Weights of a small GPT-style language model, trained from scratch on English Wikipedia: 4 heads of 64 (1 for keys and values).
MLP neurons of a small language model. Each row is named by its layer, matrix (up: input weights; down: output weights) and neuron, and shows model dimensions 96-223. Each number is 200 + 30 x the weight over its row's rms, rounded and kept within 0 to 999.
After each neuron's rows, "fires in" lists the words (lower case) most often at its 100 highest values on Wikipedia text that the model never trained on.

L4.up372,213,98,207,279,215,226,166,166,169,129,226,211,198,205,196,188,201,114,214,202,226,208,222,220,198,246,195,199,223,220,185,245,227,203,213,246,171,218,140,232,197,250,184,199,178,150,186,250,226,190,257,168,203,217,188,183,206,194,182,197,143,215,212,216,254,196,228,231,183,165,167,196,183,219,230,214,219,186,232,206,206,195,134,225,162,155,223,190,258,198,200,225,218,187,237,159,146,229,199,183,172,255,192,221,168,269,108,195,206,162,153,207,184,205,201,192,180,169,219,194,192,157,231,207,198,188,191,218
L4.down372,194,175,195,170,195,203,247,268,218,221,254,265,175,179,206,176,188,204,229,161,186,228,259,183,188,236,229,245,191,117,164,241,191,214,197,131,214,188,220,193,202,210,220,155,229,187,263,179,238,189,138,195,186,186,208,186,181,134,207,211,180,227,230,205,194,214,232,150,161,214,225,209,248,162,177,207,191,210,143,216,250,208,219,167,244,182,223,174,208,228,225,209,168,207,174,186,204,155,235,223,182,233,175,171,282,146,185,230,200,207,185,217,190,228,216,190,161,211,213,183,269,184,210,228,200,219,179,232
fires in: "is", "was", "are", "areas", "were", "used"

L4.up493,160,189,214,221,177,178,191,158,192,195,197,194,176,268,153,252,202,208,224,211,225,235,245,166,260,147,210,185,214,191,164,200,171,239,198,200,215,153,138,224,151,243,153,197,264,198,140,216,208,208,248,179,265,190,214,174,199,146,196,170,183,195,207,227,147,173,166,208,147,206,179,217,198,220,198,255,169,186,149,210,227,205,245,174,212,193,250,222,175,215,236,166,186,253,230,240,212,182,193,241,193,189,244,165,159,218,224,219,222,244,165,227,226,218,85,199,197,235,230,143,167,258,223,187,230,171,220,234
L4.down493,180,241,150,239,221,191,203,243,203,175,183,210,179,213,172,149,137,182,131,250,158,158,190,194,175,209,222,188,187,141,251,245,192,202,229,248,188,181,183,181,215,226,190,211,182,207,169,217,209,174,171,223,193,215,164,220,235,249,189,194,168,301,163,226,168,128,159,148,235,182,204,230,217,211,202,156,221,226,164,204,188,218,178,234,212,220,198,204,204,193,217,203,193,188,217,168,211,200,231,232,220,190,134,204,204,225,152,198,184,200,171,238,184,133,239,227,219,175,193,200,226,193,154,200,220,225,175,143
fires in: "of"

L3.up245,191,209,154,182,159,169,176,151,172,239,183,204,125,216,200,204,202,207,136,230,218,194,255,175,224,196,171,217,177,192,254,213,195,151,241,245,180,196,163,167,191,212,201,208,224,228,239,230,197,163,212,248,178,188,194,177,229,212,189,218,181,198,143,158,195,189,247,207,193,228,143,218,202,198,158,196,193,199,180,206,213,180,198,215,171,177,176,183,181,185,204,215,256,234,157,168,182,237,253,191,273,201,210,183,178,223,132,192,259,193,177,218,233,193,157,241,241,218,252,228,187,172,161,206,206,215,246,234
L3.down245,174,198,192,159,209,220,195,172,194,216,258,163,194,168,230,208,210,189,174,230,242,212,167,240,191,174,165,195,199,187,219,176,137,209,162,214,245,211,235,193,217,162,168,165,194,156,276,208,199,192,140,195,194,203,147,232,198,222,189,249,223,205,228,232,162,171,148,228,194,238,237,203,184,230,189,199,238,184,169,190,191,214,218,280,172,213,237,183,242,198,190,123,159,222,178,201,199,211,191,193,190,173,197,206,210,223,197,213,203,206,245,158,193,257,216,221,230,193,154,229,145,215,172,196,202,212,220,205
fires in: "his", "due", "different", "these", "preceded", "because"

L4.up1003,159,225,220,213,217,195,223,265,240,176,202,237,254,222,178,181,186,237,219,176,218,234,206,234,197,218,212,224,195,240,230,198,162,208,151,186,217,195,167,185,219,186,177,204,140,166,215,208,189,193,190,203,166,229,211,155,179,242,252,159,140,187,207,198,223,199,224,165,219,176,210,193,183,189,166,275,205,185,223,252,189,206,114,225,206,158,142,154,214,221,158,222,187,198,212,142,171,214,212,193,213,171,179,190,256,187,204,180,174,159,175,227,212,219,184,250,210,184,198,188,255,225,171,241,193,166,179,198
L4.down1003,183,225,105,194,188,244,210,176,236,216,214,207,170,236,228,205,183,179,223,195,165,247,208,238,193,224,181,198,187,242,174,222,182,164,239,204,202,211,182,189,245,230,225,148,181,133,244,205,169,253,195,179,169,174,223,204,236,217,209,223,158,144,212,189,217,217,230,233,228,244,219,215,130,249,184,205,154,186,265,219,200,268,188,270,186,207,208,187,223,223,198,201,231,256,211,241,277,207,203,185,179,207,195,206,173,218,231,200,170,175,184,226,213,187,225,190,223,203,208,193,192,221,233,203,143,203,210,217
fires in: "was", "were", "are", "is"

L2.up436,223,221,238,125,181,209,230,224,173,232,222,140,238,201,183,200,200,164,221,217,157,187,208,209,213,198,215,205,180,155,193,210,221,215,191,211,211,198,183,175,202,211,209,218,156,263,209,177,198,179,214,237,123,173,205,242,189,238,218,160,191,168,256,209,227,160,273,178,223,222,233,168,246,208,202,225,262,203,225,188,222,240,191,233,174,188,197,162,237,259,200,223,223,182,224,176,206,207,262,217,209,197,213,234,181,212,198,238,259,199,196,215,161,187,204,194,219,234,260,187,205,191,202,206,228,200,173,240
L2.down436,192,209,167,208,201,165,196,154,170,224,206,171,240,225,196,165,155,249,192,174,173,170,220,203,172,185,228,167,129,186,188,144,195,186,139,233,209,201,212,222,226,164,273,181,211,220,235,201,237,164,202,201,168,230,192,157,230,212,170,168,188,237,162,218,186,250,226,210,224,180,237,213,228,229,180,185,184,215,259,158,208,146,212,187,217,238,197,193,250,230,200,232,177,143,151,222,200,161,192,172,210,242,211,260,215,193,171,185,256,183,208,161,222,213,143,223,193,150,205,277,236,167,196,194,147,137,176,244
fires in: "3", "1", "4", "30", "31", "2"

L2.up458,225,212,221,207,228,190,197,225,196,206,149,170,175,217,201,217,180,219,185,223,169,273,230,186,184,215,114,201,203,156,207,233,210,180,233,218,189,220,197,220,212,182,160,201,163,265,176,233,253,172,222,180,233,255,164,194,199,157,182,230,196,199,235,212,181,242,233,245,153,242,201,259,176,160,225,201,201,226,173,198,184,175,181,172,235,196,230,223,168,182,189,221,170,230,201,193,155,260,226,176,212,186,202,228,271,182,218,228,196,196,186,217,140,179,227,221,231,200,222,189,257,174,152,202,207,190,232,199
L2.down458,119,157,218,163,232,243,208,191,150,206,180,167,145,227,190,222,203,151,172,202,196,149,182,201,183,194,126,169,180,216,225,248,166,172,210,140,248,236,254,228,211,207,247,211,208,168,164,221,187,220,218,164,204,165,202,203,289,160,177,201,224,198,199,179,241,223,199,244,198,230,209,214,213,226,218,241,198,196,223,222,253,170,170,211,175,188,221,176,193,187,183,190,211,202,183,229,196,236,196,191,217,167,211,197,232,234,162,222,243,247,173,255,190,205,188,210,195,217,193,193,205,133,203,205,206,237,216,228
fires in: "work", "worked", "worker", "workers", "book", "looking"

L4.up681,207,179,240,156,213,184,271,202,189,207,180,184,193,261,187,209,246,210,153,176,139,143,173,259,216,175,194,155,248,178,232,194,195,275,225,184,205,208,200,176,220,194,195,244,172,257,218,252,209,210,172,172,209,202,205,186,197,226,205,195,202,129,244,226,159,179,194,176,216,205,159,199,179,205,246,233,187,197,152,242,246,218,190,166,188,210,186,166,178,202,189,180,174,182,277,162,203,216,198,167,175,199,235,162,227,138,238,176,187,179,210,184,196,202,184,243,221,192,233,207,195,245,269,207,174,171,200,205
L4.down681,153,211,177,223,184,189,242,191,191,190,237,211,197,213,184,233,211,191,219,215,230,224,181,180,213,166,165,137,234,192,220,200,186,209,207,221,237,141,175,207,218,171,196,195,189,169,255,205,219,222,229,177,223,173,212,202,183,165,167,259,169,259,163,203,159,208,146,225,203,186,223,224,191,226,182,150,144,181,225,207,180,176,166,117,262,190,238,143,184,219,170,213,221,191,264,212,220,184,266,228,184,184,193,164,234,214,214,194,178,214,193,210,212,176,190,207,151,245,155,214,244,211,162,169,236,153,180,201
fires in: "music", "records", "film", "musicians", "art"

L2.up165,229,250,221,228,226,200,220,213,179,216,221,182,177,223,210,190,188,192,162,163,223,191,215,227,214,240,293,222,181,197,170,226,170,184,229,237,198,208,171,194,258,188,217,224,237,221,170,192,178,217,193,242,215,250,272,200,190,202,213,189,224,179,214,226,184,181,171,238,204,197,199,162,159,172,219,157,165,191,123,170,199,230,246,211,199,217,214,198,190,188,193,139,175,226,251,210,183,235,206,211,221,188,200,209,200,231,205,163,175,230,251,172,171,264,166,219,222,209,216,202,207,190,247,234,202,142,150,272
L2.down165,198,168,150,196,204,178,206,180,254,181,190,179,187,210,238,233,196,196,169,196,206,199,226,175,205,281,232,249,218,204,136,185,229,203,204,233,196,227,175,220,234,224,229,195,217,214,182,237,254,212,196,214,191,202,196,190,156,223,199,247,179,238,187,208,153,180,219,267,225,211,180,174,199,136,214,212,168,214,212,234,235,240,196,224,268,186,208,194,209,186,214,164,187,220,225,180,222,284,180,208,199,231,220,172,172,254,214,246,221,191,185,229,132,173,188,217,228,205,148,164,186,218,224,163,224,226,158,236
fires in: "team", "player", "teams"

L2.up31,143,186,179,220,235,219,219,221,182,181,143,173,247,146,173,160,194,217,151,182,251,227,222,228,237,166,223,213,182,249,223,215,194,191,253,211,230,177,245,195,196,249,152,172,192,192,170,236,183,224,209,192,155,193,196,176,212,196,178,153,211,238,180,192,204,161,236,217,215,210,203,188,199,148,249,159,230,173,219,214,186,195,237,195,152,224,190,223,258,178,189,271,153,192,184,184,271,216,174,202,212,171,158,222,202,205,210,172,194,185,199,203,196,223,208,203,200,147,167,182,155,203,192,189,237,268,219,204
L2.down31,182,189,194,252,213,163,224,186,210,240,159,201,205,141,198,165,211,198,183,149,191,216,171,240,195,202,214,197,176,189,197,246,209,186,249,223,221,200,227,184,238,221,162,174,226,181,224,193,191,209,224,198,154,155,189,172,150,233,186,178,191,243,211,202,172,266,234,173,236,213,187,233,208,232,186,236,228,122,205,144,169,225,265,238,178,255,165,256,171,250,168,253,208,179,198,153,176,199,222,235,228,248,202,197,224,167,218,243,219,176,241,255,234,247,160,244,177,169,216,201,175,183,239,179,207,237,197,236
fires in: "john", "robert", "david"

L4.up321,178,156,162,172,237,189,220,260,224,192,187,233,207,181,233,225,193,178,232,228,228,242,186,225,182,189,242,198,163,172,210,233,177,217,168,186,232,244,196,154,223,201,133,195,237,178,195,191,205,197,204,207,211,143,186,144,258,175,240,204,141,209,208,185,166,178,198,218,217,184,176,212,167,206,197,185,204,222,199,209,235,164,223,147,215,195,217,214,218,156,187,225,248,206,241,179,211,178,194,222,193,159,208,171,173,202,180,248,175,186,225,221,145,229,263,176,204,171,172,169,183,243,192,154,167,206,150,231
L4.down321,231,211,273,227,186,197,158,187,218,198,180,147,168,179,220,189,192,133,212,143,245,196,178,251,185,220,241,212,171,174,209,232,185,188,278,195,206,221,151,221,238,223,149,145,191,243,218,173,175,246,189,250,174,143,174,199,194,235,235,179,205,220,149,202,180,240,210,223,220,243,231,208,210,238,236,255,199,244,220,205,235,201,193,210,223,161,200,186,194,249,230,169,237,183,195,197,241,180,184,194,187,234,189,176,175,222,208,192,135,263,223,221,209,170,167,179,188,211,166,205,245,160,189,237,244,230,203,177
fires in: "of", "s", "two", "three"